MLP neurons of a small language model. Each row is named by its layer, matrix (up: input weights) and neuron, and shows model dimensions 208-271. Each number is 200 + 30 x the weight over its row's rms, rounded and kept within 0 to 999.
After each neuron's rows, "fires after" lists the tokens most often just before its 100 highest values on Wikipedia text that the model never trained on.

L10.up986,156,199,221,236,221,205,212,206,228,198,223,230,180,151,190,164,233,206,190,193,199,180,154,194,160,197,240,168,150,181,216,206,198,221,194,177,188,220,208,217,199,205,191,202,147,180,153,210,182,178,209,193,210,138,196,226,213,145,211,190,222,220,242,202
fires after: "4", "9", "1", "2", "5", "6"

L17.up30,187,211,174,235,224,253,246,217,250,139,176,236,230,202,281,196,199,196,212,183,210,175,222,193,171,227,151,180,128,207,220,191,171,255,268,165,231,176,157,210,187,209,165,195,173,186,170,154,206,198,220,204,197,212,159,204,225,188,244,226,212,194,228,229
fires after: " ", " |", "1", "et"

L9.up1215,155,241,200,201,213,178,208,168,133,206,177,266,145,210,192,214,179,141,215,211,178,232,218,242,175,229,174,225,180,202,173,248,224,224,184,152,165,165,227,208,263,138,150,230,194,278,205,199,220,195,203,175,153,194,253,173,217,175,191,214,197,212,165,196
fires after: ",", ".", "ollow", "1", "3", "6"

L9.up1486,209,192,204,138,165,193,170,251,250,158,165,222,204,173,243,171,262,181,213,185,165,228,185,187,215,254,251,206,201,186,168,214,163,194,213,205,176,201,195,196,202,190,161,176,202,219,174,253,170,202,160,205,203,175,221,220,177,109,224,211,150,173,221,179
fires after: " W", " B", " h", " le", " O", " U"

L17.up1033,196,148,257,217,197,213,211,172,183,223,219,229,206,229,218,172,162,194,207,153,206,223,164,168,222,213,206,208,173,195,216,234,183,212,218,165,173,180,220,131,184,202,251,198,193,180,225,213,223,181,241,193,247,197,130,191,167,217,211,225,210,261,242,177
fires after: "0", "2", "7", "3"

L9.up587,201,125,218,205,122,196,221,197,221,221,150,142,164,254,176,219,207,169,211,163,215,215,141,220,213,194,229,180,126,198,192,243,202,215,185,216,229,247,164,204,249,148,169,234,165,147,197,218,185,186,211,182,206,201,178,146,224,216,190,208,172,209,245,217
fires after: ",", ".", ";", "f", "}"

L9.up80,267,190,202,199,168,186,233,184,234,214,151,225,218,218,179,195,181,144,193,176,183,213,192,164,225,214,201,207,190,207,169,249,174,223,239,236,132,202,199,187,157,220,167,269,147,150,193,207,206,179,200,178,240,263,197,218,244,151,209,229,190,150,236,167
fires after: " ", " Q", "-"

L10.up408,124,253,216,143,173,191,202,225,285,160,231,210,214,220,167,219,192,219,221,212,162,241,212,184,207,238,218,156,220,185,182,181,169,212,186,174,195,181,161,207,163,192,214,208,238,205,183,203,229,208,185,227,199,165,193,250,189,230,231,251,237,141,194,192
fires after: " (", " C", " ", " \""

L17.up1226,186,214,199,233,217,174,224,225,207,202,185,143,172,252,242,176,146,198,215,197,131,175,256,166,232,219,188,210,248,135,193,211,221,218,162,181,222,173,207,204,171,236,170,163,202,246,195,221,223,198,179,212,140,213,201,267,212,177,223,192,171,141,245,203
fires after: " ", "2", "0", "9", " a", "1"

L9.up889,119,218,207,185,215,167,226,217,250,214,217,186,147,184,187,156,204,136,225,211,180,188,197,212,197,210,189,185,191,164,169,193,191,211,197,196,200,232,155,222,158,174,174,185,161,178,167,228,210,197,218,167,210,211,201,259,238,253,219,224,241,149,210,148
fires after: "9", "0", "1", "2", "7", "3"

L10.up884,221,222,213,225,171,157,199,228,191,239,161,166,158,206,281,173,198,172,191,201,192,223,191,190,184,197,206,233,155,191,179,222,224,217,189,214,196,202,152,186,163,201,135,184,157,225,166,208,193,161,199,151,159,224,173,199,164,195,229,198,186,142,238,188
fires after: "1", "6", "2", "4", "5", "9"

L17.up596,193,200,142,177,200,291,206,247,268,188,196,155,207,232,174,236,222,192,199,190,176,224,243,202,191,178,137,197,162,186,147,196,202,215,207,211,220,196,191,192,126,191,145,218,156,221,235,194,224,233,196,178,197,241,167,231,226,183,230,273,176,200,242,173
fires after: " ", "1", "9", "2", "\n"

L10.up234,168,193,177,237,182,188,270,165,199,234,182,190,204,229,249,184,158,166,181,180,144,178,155,169,198,217,207,175,231,186,165,235,172,209,161,184,206,157,177,231,261,183,229,268,208,221,181,193,272,221,243,219,228,221,216,181,202,191,210,272,174,185,180,185
fires after: ".", ",", " The", "G"

L9.up1192,175,172,229,223,199,168,196,176,175,209,215,195,192,220,201,200,154,186,183,200,140,249,162,236,233,174,210,171,240,173,204,222,179,195,188,202,238,221,160,219,226,166,136,198,215,238,159,176,204,228,154,158,208,267,190,195,240,239,210,213,176,233,193,142
fires after: ",", " M", " Frank", " S"

L9.up284,219,215,197,197,135,171,244,223,199,220,205,187,176,229,193,224,210,151,193,216,186,177,199,203,219,154,194,146,199,173,155,213,181,221,196,135,181,208,197,253,209,209,254,273,174,218,234,246,210,239,228,182,240,192,225,189,208,211,213,209,184,256,188,183
fires after: ",", " as", ".", " was", ";", " s"

L10.up473,172,146,213,198,136,215,182,183,199,188,177,265,141,205,226,234,167,167,160,176,228,183,204,222,187,188,178,144,181,200,202,225,160,208,168,137,201,208,210,202,239,203,161,198,239,159,225,212,223,214,183,145,176,182,208,204,175,171,207,216,174,161,145,196
fires after: " in", " at", " of", " (", " to", " on"

L9.up406,224,256,182,189,181,205,223,272,242,207,146,223,221,177,185,179,291,192,150,214,205,172,215,218,194,170,190,175,159,177,219,212,157,204,173,193,186,203,213,188,140,159,217,200,149,168,144,195,227,194,177,227,152,191,143,211,148,134,198,158,202,163,197,193
fires after: " |", " ", ";", " Apps", " W"

L9.up629,183,203,219,194,216,180,190,180,208,141,177,271,213,212,239,186,177,167,145,145,179,164,197,236,207,201,173,162,224,208,174,200,209,217,242,203,189,200,192,191,248,190,174,186,222,221,199,154,220,195,145,216,161,226,237,167,177,137,211,215,231,204,208,186
fires after: " the", " a", " The", " his", " Her"

L9.up507,183,175,198,211,158,198,220,180,271,148,148,162,244,215,215,175,191,175,180,189,184,128,249,205,261,165,180,191,243,198,191,197,151,207,211,228,188,208,198,205,138,212,222,240,163,167,208,207,192,221,190,151,235,186,144,211,152,179,213,242,261,153,199,172
fires after: " ", " the", " R", " T"

L17.up728,180,197,209,189,281,195,214,216,204,212,216,192,184,207,177,183,136,203,188,241,118,158,263,184,202,200,181,163,191,169,180,214,224,213,216,148,182,161,172,206,202,220,177,204,189,249,211,194,229,242,176,182,195,190,246,185,222,167,196,277,197,187,188,133
fires after: "2", "1", " in", "us", ","

L10.up1226,208,153,184,201,181,182,206,176,204,239,189,219,207,226,220,176,210,140,148,162,189,181,184,168,200,207,170,211,222,152,191,200,220,215,164,213,200,163,223,232,227,200,177,179,195,236,266,203,171,208,218,185,215,233,204,208,270,226,208,165,194,293,199,197
fires after: "0", "2", "1", "9", "7"

L10.up1001,179,198,210,184,189,231,201,200,235,183,200,209,194,233,158,205,207,202,152,185,190,184,161,232,205,253,214,152,211,179,192,209,150,229,139,203,244,221,209,188,152,169,221,217,256,229,198,237,168,173,199,187,157,143,144,230,216,226,219,228,169,162,178,176
fires after: " (", " \"", "2", "3", "("

L10.up1007,158,178,161,206,240,233,223,175,207,243,174,146,199,161,235,189,202,196,198,234,177,225,163,191,223,177,139,175,233,175,200,227,217,211,217,198,200,182,183,247,254,202,205,227,204,170,204,223,201,185,111,189,207,261,169,152,231,188,215,250,199,182,204,191
fires after: ".", "ollow", "W", ".\n\n", " Al", " Wh"

L10.up1407,193,190,206,193,143,171,217,137,220,176,171,216,173,228,168,257,185,207,155,242,139,171,195,204,212,204,215,131,195,190,183,182,131,236,162,158,245,208,152,237,174,201,218,205,211,193,189,241,193,248,238,198,190,240,164,203,162,197,212,251,160,169,139,198
fires after: " (", "\n", " \"", "(", " |\n"

L10.up901,191,165,159,173,240,196,183,182,202,173,162,204,178,174,240,209,185,141,180,155,195,179,243,216,214,214,266,183,195,192,227,205,215,210,234,223,183,174,196,189,220,204,250,190,219,184,197,195,189,215,186,245,194,270,176,195,154,172,224,165,175,175,145,227
fires after: " the", " an", " a", " four"

L17.up962,193,214,215,186,186,237,157,188,238,211,221,192,233,184,234,191,197,167,188,205,161,178,206,180,216,205,179,152,208,174,217,205,218,258,239,177,182,242,224,250,273,192,240,201,181,164,186,205,179,166,161,162,218,152,190,210,200,194,243,227,193,205,181,225
fires after: "1", " ", "2", " April", " August", " March"

L17.up523,247,142,231,194,189,221,192,147,238,194,247,252,261,167,197,208,248,210,240,201,181,175,193,157,224,221,199,169,214,188,209,221,155,220,187,175,252,185,182,223,193,150,231,203,208,202,275,219,225,262,183,197,197,189,212,281,205,178,212,189,201,188,219,181
fires after: " |", "|", " known", "."

L17.up739,124,195,179,194,192,209,229,244,180,243,163,132,218,195,203,240,253,180,170,209,173,193,158,173,186,220,207,172,205,215,211,223,185,225,169,143,187,203,211,177,218,169,155,217,204,217,262,240,219,204,192,184,167,205,219,179,270,203,217,206,212,188,215,219
fires after: " ", "9", "0", "|", "ed"

L10.up1497,227,217,199,175,216,189,233,199,182,202,169,201,180,178,269,151,246,203,159,176,86,150,188,223,188,180,186,162,207,166,129,217,210,235,184,202,223,226,247,195,165,197,197,205,220,206,193,234,193,158,143,165,201,158,183,239,236,146,235,240,190,173,227,176
fires after: " G", " C", " B", " W", " N"

L10.up1439,221,228,196,254,219,214,244,202,223,185,154,207,190,206,198,162,229,210,202,211,167,180,143,185,255,210,192,170,200,203,149,189,168,212,191,200,196,172,199,196,168,198,151,203,221,243,187,255,230,213,157,155,163,208,149,221,192,175,220,155,187,176,219,190
fires after: " B", " T", " G", " R", " K", " D"

L10.up1075,218,131,212,223,176,180,285,244,197,193,182,179,188,196,190,237,230,179,240,185,141,218,194,229,252,160,167,147,220,145,199,262,182,201,192,240,166,204,167,245,195,202,185,204,226,254,187,207,193,196,175,193,175,247,170,156,208,162,199,207,157,229,261,160
fires after: ",", " United", " France"

L9.up541,203,228,215,177,201,157,206,172,225,209,206,227,212,176,259,177,181,211,148,179,151,204,213,176,216,232,216,209,210,232,145,208,149,205,176,214,216,200,166,213,189,193,173,229,207,242,202,236,212,212,204,246,216,230,171,247,203,167,232,195,238,161,240,166
fires after: " K", " N", " T", " J", " Y", " Z"

L9.up184,166,210,172,165,193,146,187,196,204,140,149,181,252,238,213,239,176,190,152,148,166,204,246,201,234,176,160,195,250,208,138,194,215,220,207,191,163,197,185,214,156,172,207,244,168,180,303,197,232,227,157,206,154,261,228,190,156,130,193,188,200,214,234,185
fires after: " the", " an", " a", " as", " The"

L17.up918,180,207,214,212,179,182,210,227,230,177,143,224,159,182,217,244,206,152,220,206,182,195,207,174,251,123,183,166,124,180,221,228,152,216,239,177,156,244,229,214,195,226,204,194,218,172,201,180,229,170,164,216,210,193,166,217,189,207,240,200,220,167,220,196
fires after: ",", " ", " (", "et", " Mass", " Mich"

L9.up208,219,141,196,189,211,207,195,195,201,147,179,219,239,127,179,135,169,192,223,233,211,226,189,192,200,207,146,186,181,232,185,222,210,205,235,192,176,171,174,188,179,236,226,216,173,178,203,192,202,250,144,152,194,145,220,251,225,147,208,195,194,195,209,183
fires after: "-", " "

L10.up731,158,134,212,225,198,211,233,223,255,210,184,145,170,190,151,249,187,186,174,195,207,216,187,190,265,187,209,125,222,170,210,234,147,202,209,213,219,233,206,217,195,165,184,255,213,141,242,198,188,194,189,226,186,252,133,217,191,233,211,180,229,200,263,180
fires after: ",", "),", " and", "%", "w"

L17.up982,207,252,178,200,184,206,244,198,161,187,208,215,155,216,159,215,223,183,190,202,163,145,210,155,222,162,198,137,189,226,109,199,191,257,210,162,147,231,232,187,208,211,189,186,171,210,250,249,185,182,213,189,168,158,158,200,239,215,259,177,197,154,131,184
fires after: " |", " (", "1", "\n", " ", " G"

L9.up1320,187,231,190,206,116,195,255,250,236,151,139,201,154,225,178,185,193,177,214,188,192,197,185,246,194,232,168,188,181,174,210,181,130,207,164,188,180,162,144,212,168,154,164,205,186,213,186,192,212,158,190,199,201,254,219,211,167,151,213,289,188,155,97,222
fires after: " "

L10.up1277,156,158,144,213,209,230,199,231,205,190,180,174,172,229,163,188,175,149,220,187,217,223,195,224,186,294,184,185,216,161,214,235,141,203,184,209,151,197,183,231,247,188,151,254,197,194,226,191,208,192,144,236,228,246,181,235,196,234,201,207,176,135,160,178
fires after: " (", "w", ",", ";", "."

L10.up794,143,265,187,249,164,194,234,227,251,179,194,186,240,160,215,225,219,198,208,223,157,203,160,202,219,195,177,211,142,219,202,163,162,241,213,186,156,167,149,212,235,148,194,204,208,188,227,174,278,180,213,181,222,196,178,163,137,205,236,219,266,181,225,189
fires after: "\n", ")\n", " ", "-", " ("

L17.up879,191,174,181,233,188,211,190,213,172,180,196,181,142,211,180,231,234,174,157,170,133,208,208,177,194,215,186,200,212,189,187,171,167,229,213,165,207,178,284,175,182,191,190,239,192,257,227,244,178,207,208,175,187,196,191,247,186,154,211,224,206,162,187,167
fires after: "9", " ", "8", "0", ".", "–"

L17.up282,214,210,193,179,226,229,205,212,214,234,211,194,269,152,223,211,181,226,136,178,212,194,184,155,170,192,169,191,266,205,172,164,201,219,233,193,168,218,235,251,150,190,183,196,214,173,194,202,272,219,225,167,208,199,145,254,185,189,244,198,203,206,190,208
fires after: " |", "|", "-", " B"

L10.up295,189,203,215,178,207,194,207,187,248,151,196,243,174,168,235,204,231,191,186,202,172,154,167,128,247,236,117,230,205,189,158,214,179,201,193,194,152,208,147,227,206,173,230,210,144,230,229,219,226,212,196,263,186,170,244,212,152,167,199,251,204,214,183,180
fires after: " the", "0", "1", "9", "th", " of"

L17.up99,227,220,231,174,188,205,255,200,267,182,189,202,149,155,163,228,215,155,198,215,226,200,163,182,231,218,174,167,142,135,160,206,167,209,270,181,153,219,246,171,188,169,163,186,197,276,221,240,213,260,242,192,180,218,216,214,197,152,199,184,198,213,182,209
fires after: " to", ",", ":", " the", " |", " by"

L9.up461,259,213,207,158,205,189,204,245,185,185,197,185,224,180,168,175,250,220,160,205,196,193,208,198,201,193,195,179,201,161,156,172,187,217,162,153,176,188,234,194,226,213,227,231,207,178,167,239,203,172,176,224,223,167,209,161,177,182,227,197,221,172,206,196
fires after: " |", "|", " ", " was", " no"

L9.up209,241,175,220,166,175,161,176,158,224,188,249,263,192,184,239,176,289,174,219,197,138,190,181,172,226,201,199,180,238,230,179,193,194,212,269,210,141,170,174,240,195,221,202,193,166,173,181,248,276,240,171,201,223,165,201,162,193,122,220,203,221,166,203,129
fires after: " S", " K", " I", " M", " H", " T"

L17.up419,198,228,197,195,226,225,214,233,181,214,173,183,201,168,238,166,241,262,209,153,209,170,182,187,215,227,198,198,254,246,168,190,238,224,191,223,218,173,191,186,181,164,217,218,168,186,169,211,220,148,216,153,197,170,184,240,216,143,216,258,183,200,211,185
fires after: " ", "1", " |", "|", "os"

L17.up1303,231,243,185,198,149,232,145,165,170,238,188,240,219,239,180,177,198,151,223,146,210,166,193,159,195,259,181,201,185,227,204,179,224,225,212,204,219,190,216,173,243,216,217,227,205,168,240,289,189,210,175,226,183,173,162,191,217,224,230,203,188,245,209,164
fires after: " f", " F", "ver", " pre", "F"

L9.up286,141,174,201,214,205,157,225,187,209,186,241,221,174,188,239,198,161,173,149,211,176,188,210,189,262,197,165,202,216,147,222,200,206,211,167,159,183,198,224,247,195,205,233,181,164,292,203,210,214,187,225,183,187,174,242,213,232,154,211,235,208,202,192,178
fires after: "0", "7", "1", "6", "5", "9"

L17.up352,157,244,226,216,161,251,214,196,215,179,189,214,218,216,195,188,218,170,228,169,195,189,254,236,219,216,132,203,177,184,180,204,235,241,175,223,222,222,190,167,228,178,163,175,146,212,194,211,257,250,245,183,186,221,232,217,161,150,217,247,164,163,174,228
fires after: " ", "1", "2"

L10.up290,242,244,201,189,231,176,258,210,265,224,180,236,221,189,223,239,205,184,214,209,172,205,205,222,217,198,174,217,185,226,133,219,211,240,249,202,149,200,233,150,186,111,143,236,203,260,195,185,198,206,187,170,180,210,210,220,208,161,218,281,217,178,203,193
fires after: " |", ";", " the"

L10.up654,142,213,202,236,250,152,212,213,208,224,180,204,205,228,205,180,169,199,195,206,186,209,175,187,239,227,145,239,219,176,155,225,211,207,252,222,161,212,217,241,177,208,153,151,183,231,196,211,184,165,178,119,246,248,239,277,255,236,236,248,179,186,241,139
fires after: "0", "2", "9", "8"

L10.up1316,246,135,204,238,173,204,255,129,207,273,247,206,186,208,239,193,190,174,158,178,175,225,176,207,225,217,194,224,194,205,161,219,241,209,199,183,189,240,201,183,219,175,205,196,169,237,215,189,229,202,223,199,196,184,201,144,208,245,223,151,203,183,195,182
fires after: "2", "7", "3", "0"

L9.up1029,185,279,193,154,134,208,198,248,242,135,166,201,199,186,165,201,256,214,195,234,204,215,188,187,189,207,242,197,224,211,190,202,144,204,192,176,202,154,145,195,174,189,163,233,212,177,187,212,225,192,182,177,188,249,167,203,190,174,217,246,189,106,162,216
fires after: " ", " (", " \""

L17.up243,197,151,168,203,152,165,182,239,204,214,220,192,186,197,231,192,200,210,198,184,253,200,205,187,222,224,180,209,158,205,218,218,202,226,178,166,225,203,211,214,170,240,180,157,229,186,224,230,215,161,221,233,227,135,222,194,229,204,213,201,224,237,214,191
fires after: "9", "8", "7", "1", "2", "4"

L9.up1058,221,232,246,172,247,197,259,230,248,199,167,214,181,203,222,180,241,171,171,167,204,191,242,149,204,163,131,240,207,173,144,197,191,212,184,223,144,201,186,199,196,163,158,206,155,165,162,222,181,185,189,186,216,225,170,227,202,201,206,235,180,161,228,176
fires after: " ", "2", "1", ".", " On", "On"

L10.up1294,255,155,212,198,220,194,190,197,219,259,152,246,203,200,160,118,164,225,185,147,197,216,172,188,169,234,236,216,212,205,219,213,246,204,202,217,210,163,217,186,198,228,185,244,190,201,191,244,189,212,157,196,164,202,154,205,178,205,223,242,168,137,220,180
fires after: " w", " f", " F", " B", " W"

L10.up95,234,147,199,220,172,205,256,232,229,158,163,196,208,180,206,251,160,192,211,203,188,186,209,207,180,170,218,211,209,222,197,223,142,213,193,205,192,212,116,255,229,174,205,190,188,207,216,227,187,207,176,213,205,237,149,206,173,223,206,190,185,160,202,190
fires after: " and", ".\n\n", ".", " (", " the", " near"

L10.up1003,227,208,208,240,258,185,214,170,260,234,168,137,243,164,203,215,220,240,129,138,228,209,182,169,193,200,251,150,166,198,231,204,130,231,189,208,187,213,143,188,223,160,271,221,153,183,232,226,240,205,230,182,204,249,138,248,222,167,223,214,180,199,219,189
fires after: " |", "|", "In", " N"

L10.up67,191,184,197,220,154,207,214,183,211,181,163,272,169,221,204,185,145,166,185,197,206,214,186,199,195,218,241,127,162,173,161,237,143,223,161,171,183,215,156,234,241,211,160,261,238,195,206,226,207,199,198,232,202,190,169,223,209,233,222,213,225,170,180,186
fires after: " (", " \"", "w"

L17.up136,201,203,275,202,160,210,184,198,174,175,171,271,157,183,204,186,215,141,186,237,158,162,207,204,203,188,177,182,186,200,199,196,193,243,200,200,221,217,128,237,180,196,195,234,206,163,234,173,207,142,184,176,161,221,204,163,210,204,223,220,152,155,209,179
fires after: ",", " of", " in", " and", ":"

L9.up236,188,192,196,253,136,178,215,239,194,195,218,178,113,209,226,223,183,160,160,174,181,172,195,205,207,219,165,179,234,126,197,199,159,212,197,156,213,142,247,192,166,210,162,186,174,236,196,238,210,245,184,200,194,219,230,230,221,175,214,214,230,211,176,204
fires after: "2", "0", "9", "1"

L9.up1446,237,149,205,216,146,191,212,215,200,236,187,229,202,191,226,201,221,178,187,231,212,184,178,191,200,221,155,191,210,194,197,220,211,219,179,176,146,133,242,202,218,167,184,230,130,184,209,209,196,187,200,171,201,206,201,180,203,166,211,224,189,218,164,200
fires after: "0", "2", "9", "1", "3"

L9.up110,139,225,226,210,214,198,215,137,203,215,203,228,179,237,263,196,211,123,156,161,221,175,208,235,233,239,169,186,161,208,180,191,227,206,178,205,203,200,226,189,226,257,221,228,252,237,227,221,211,241,206,228,170,214,241,153,195,122,188,219,198,222,218,178
fires after: "6", ",", "2", "7", "8", " announced"

L10.up632,161,148,221,216,164,212,238,224,218,214,155,157,159,256,186,254,215,224,135,220,164,213,192,216,226,200,236,130,233,157,209,226,130,208,180,176,224,212,195,237,246,186,174,246,197,195,240,186,193,199,139,234,167,263,164,185,167,231,203,218,182,197,203,202
fires after: ",", "),", ";"

L10.up1471,247,191,199,195,200,190,166,189,173,188,209,250,159,195,202,163,200,220,177,184,187,191,189,171,219,133,202,258,218,207,178,203,193,208,238,192,178,188,221,212,199,237,179,197,170,263,224,251,231,199,162,189,200,156,221,229,239,175,222,180,166,221,217,171
fires after: "-", "1", "3", " ", "0"

L10.up674,226,214,213,209,185,207,196,178,269,193,197,219,193,221,161,255,210,211,156,202,199,195,182,165,187,212,215,176,219,207,187,198,125,215,187,160,177,209,132,201,212,235,183,227,249,202,191,288,199,197,182,202,222,211,187,229,206,235,232,190,216,196,165,169
fires after: " (", " \"", "/"

L10.up37,231,232,201,170,190,223,214,203,200,146,213,220,201,224,218,171,166,176,203,218,203,220,239,210,180,261,166,192,203,208,227,187,200,229,192,212,211,236,213,200,214,223,193,146,180,158,260,209,181,218,143,214,138,210,141,177,148,183,207,149,199,153,149,189
fires after: " the", " of", " a"

L10.up122,185,191,211,175,179,212,220,247,266,142,142,195,206,214,180,178,207,183,266,242,201,222,240,209,162,197,223,180,189,206,164,214,164,217,192,213,223,174,192,181,176,211,144,202,179,139,175,230,200,210,189,206,183,235,215,231,157,102,222,288,211,157,206,152
fires after: " ", " l"

L9.up988,178,173,193,242,206,236,236,205,261,235,201,143,173,185,177,253,234,205,188,204,177,231,201,183,254,159,227,144,222,168,199,238,122,214,183,197,185,185,211,206,167,199,211,230,204,155,217,196,206,237,179,149,197,258,142,165,212,159,197,210,244,230,229,180
fires after: ",", "),", ")"

L9.up972,243,251,200,172,157,193,230,272,223,220,210,215,213,197,238,169,239,208,180,221,163,186,224,192,238,227,196,167,217,225,143,223,200,213,195,149,182,171,185,213,169,191,231,244,198,236,169,227,218,228,134,238,206,205,182,240,161,181,250,214,202,159,245,173
fires after: " B", " Z", " D", " K", " T", " W"

L9.up600,234,157,230,208,210,252,179,204,211,263,186,260,180,214,242,167,189,224,186,138,189,200,185,218,168,192,203,160,191,208,194,188,211,219,191,223,188,200,228,225,186,191,205,218,200,179,190,238,187,193,199,182,224,181,151,165,196,181,220,248,170,199,177,198
fires after: " F", " Th", "F", " B", "W"

L3.up874,220,172,217,268,151,239,190,199,170,165,155,194,193,209,196,209,218,188,224,165,206,192,210,181,229,185,150,187,200,143,169,239,196,239,239,214,255,172,241,202,216,150,164,201,148,176,179,209,215,232,200,211,170,258,222,164,142,193,213,197,169,199,223,208
fires after: ".\n\n", " |\n\n", "\n\n", "==\n\n", "==\n", ")\n\n"

L17.up865,196,181,252,184,232,225,233,266,196,193,189,178,194,167,196,196,249,232,117,158,222,232,209,221,185,164,219,172,196,188,181,187,260,263,195,156,157,209,225,267,151,219,214,204,185,238,137,249,274,216,226,203,201,188,222,217,220,174,231,185,167,184,139,180
fires after: " ", " |", "-", "|"

L9.up97,185,210,209,211,203,231,210,214,215,220,214,217,170,207,188,225,170,196,128,216,141,211,225,250,161,181,173,152,186,192,176,190,147,204,228,183,162,210,193,219,217,181,235,188,187,219,218,177,187,202,242,176,157,202,207,221,213,203,197,244,217,186,203,187
fires after: " the", ",", " and", " The", " in", " |"

L10.up618,215,203,207,185,204,161,230,158,247,266,185,193,150,209,200,189,234,180,194,224,219,215,200,182,206,214,208,231,184,196,166,202,219,219,198,209,195,193,174,156,161,183,179,207,134,165,219,232,172,194,256,179,218,230,128,251,213,224,216,208,185,202,161,177
fires after: "9", "0", " |", "2", "4"

L17.up583,167,103,197,175,213,257,188,186,178,205,200,174,150,177,188,192,138,158,206,200,178,254,200,234,213,160,226,129,177,171,203,224,225,215,198,170,211,229,189,199,205,215,212,218,205,239,238,222,219,224,206,174,194,195,212,203,246,206,214,252,225,223,196,180
fires after: ","

L17.up893,164,192,178,236,208,209,196,204,214,249,202,185,183,251,202,249,191,146,138,212,208,235,207,212,227,220,190,190,170,215,165,206,181,215,217,170,250,220,166,189,186,220,176,203,194,194,223,238,194,216,237,127,207,211,239,229,216,270,210,244,228,187,171,207
fires after: "0", "9", "ur", "ut", " ear"

L17.up1489,186,178,228,207,194,218,207,219,190,157,182,206,203,190,232,236,203,177,263,195,161,216,247,196,201,180,160,190,205,196,161,167,164,223,252,225,187,185,190,211,142,187,158,221,215,210,231,210,204,210,191,231,196,186,181,192,176,176,206,278,135,194,192,163
fires after: "2", "1", " ", " P"

L9.up662,212,138,171,250,175,189,231,247,195,211,199,201,198,209,208,179,175,225,177,190,171,223,159,133,226,177,195,184,184,184,191,251,248,200,256,213,234,179,153,241,265,181,212,180,180,159,175,228,199,183,177,175,215,232,247,186,214,244,205,183,189,169,200,179
fires after: ".", ".\n\n", ",", "\n\n"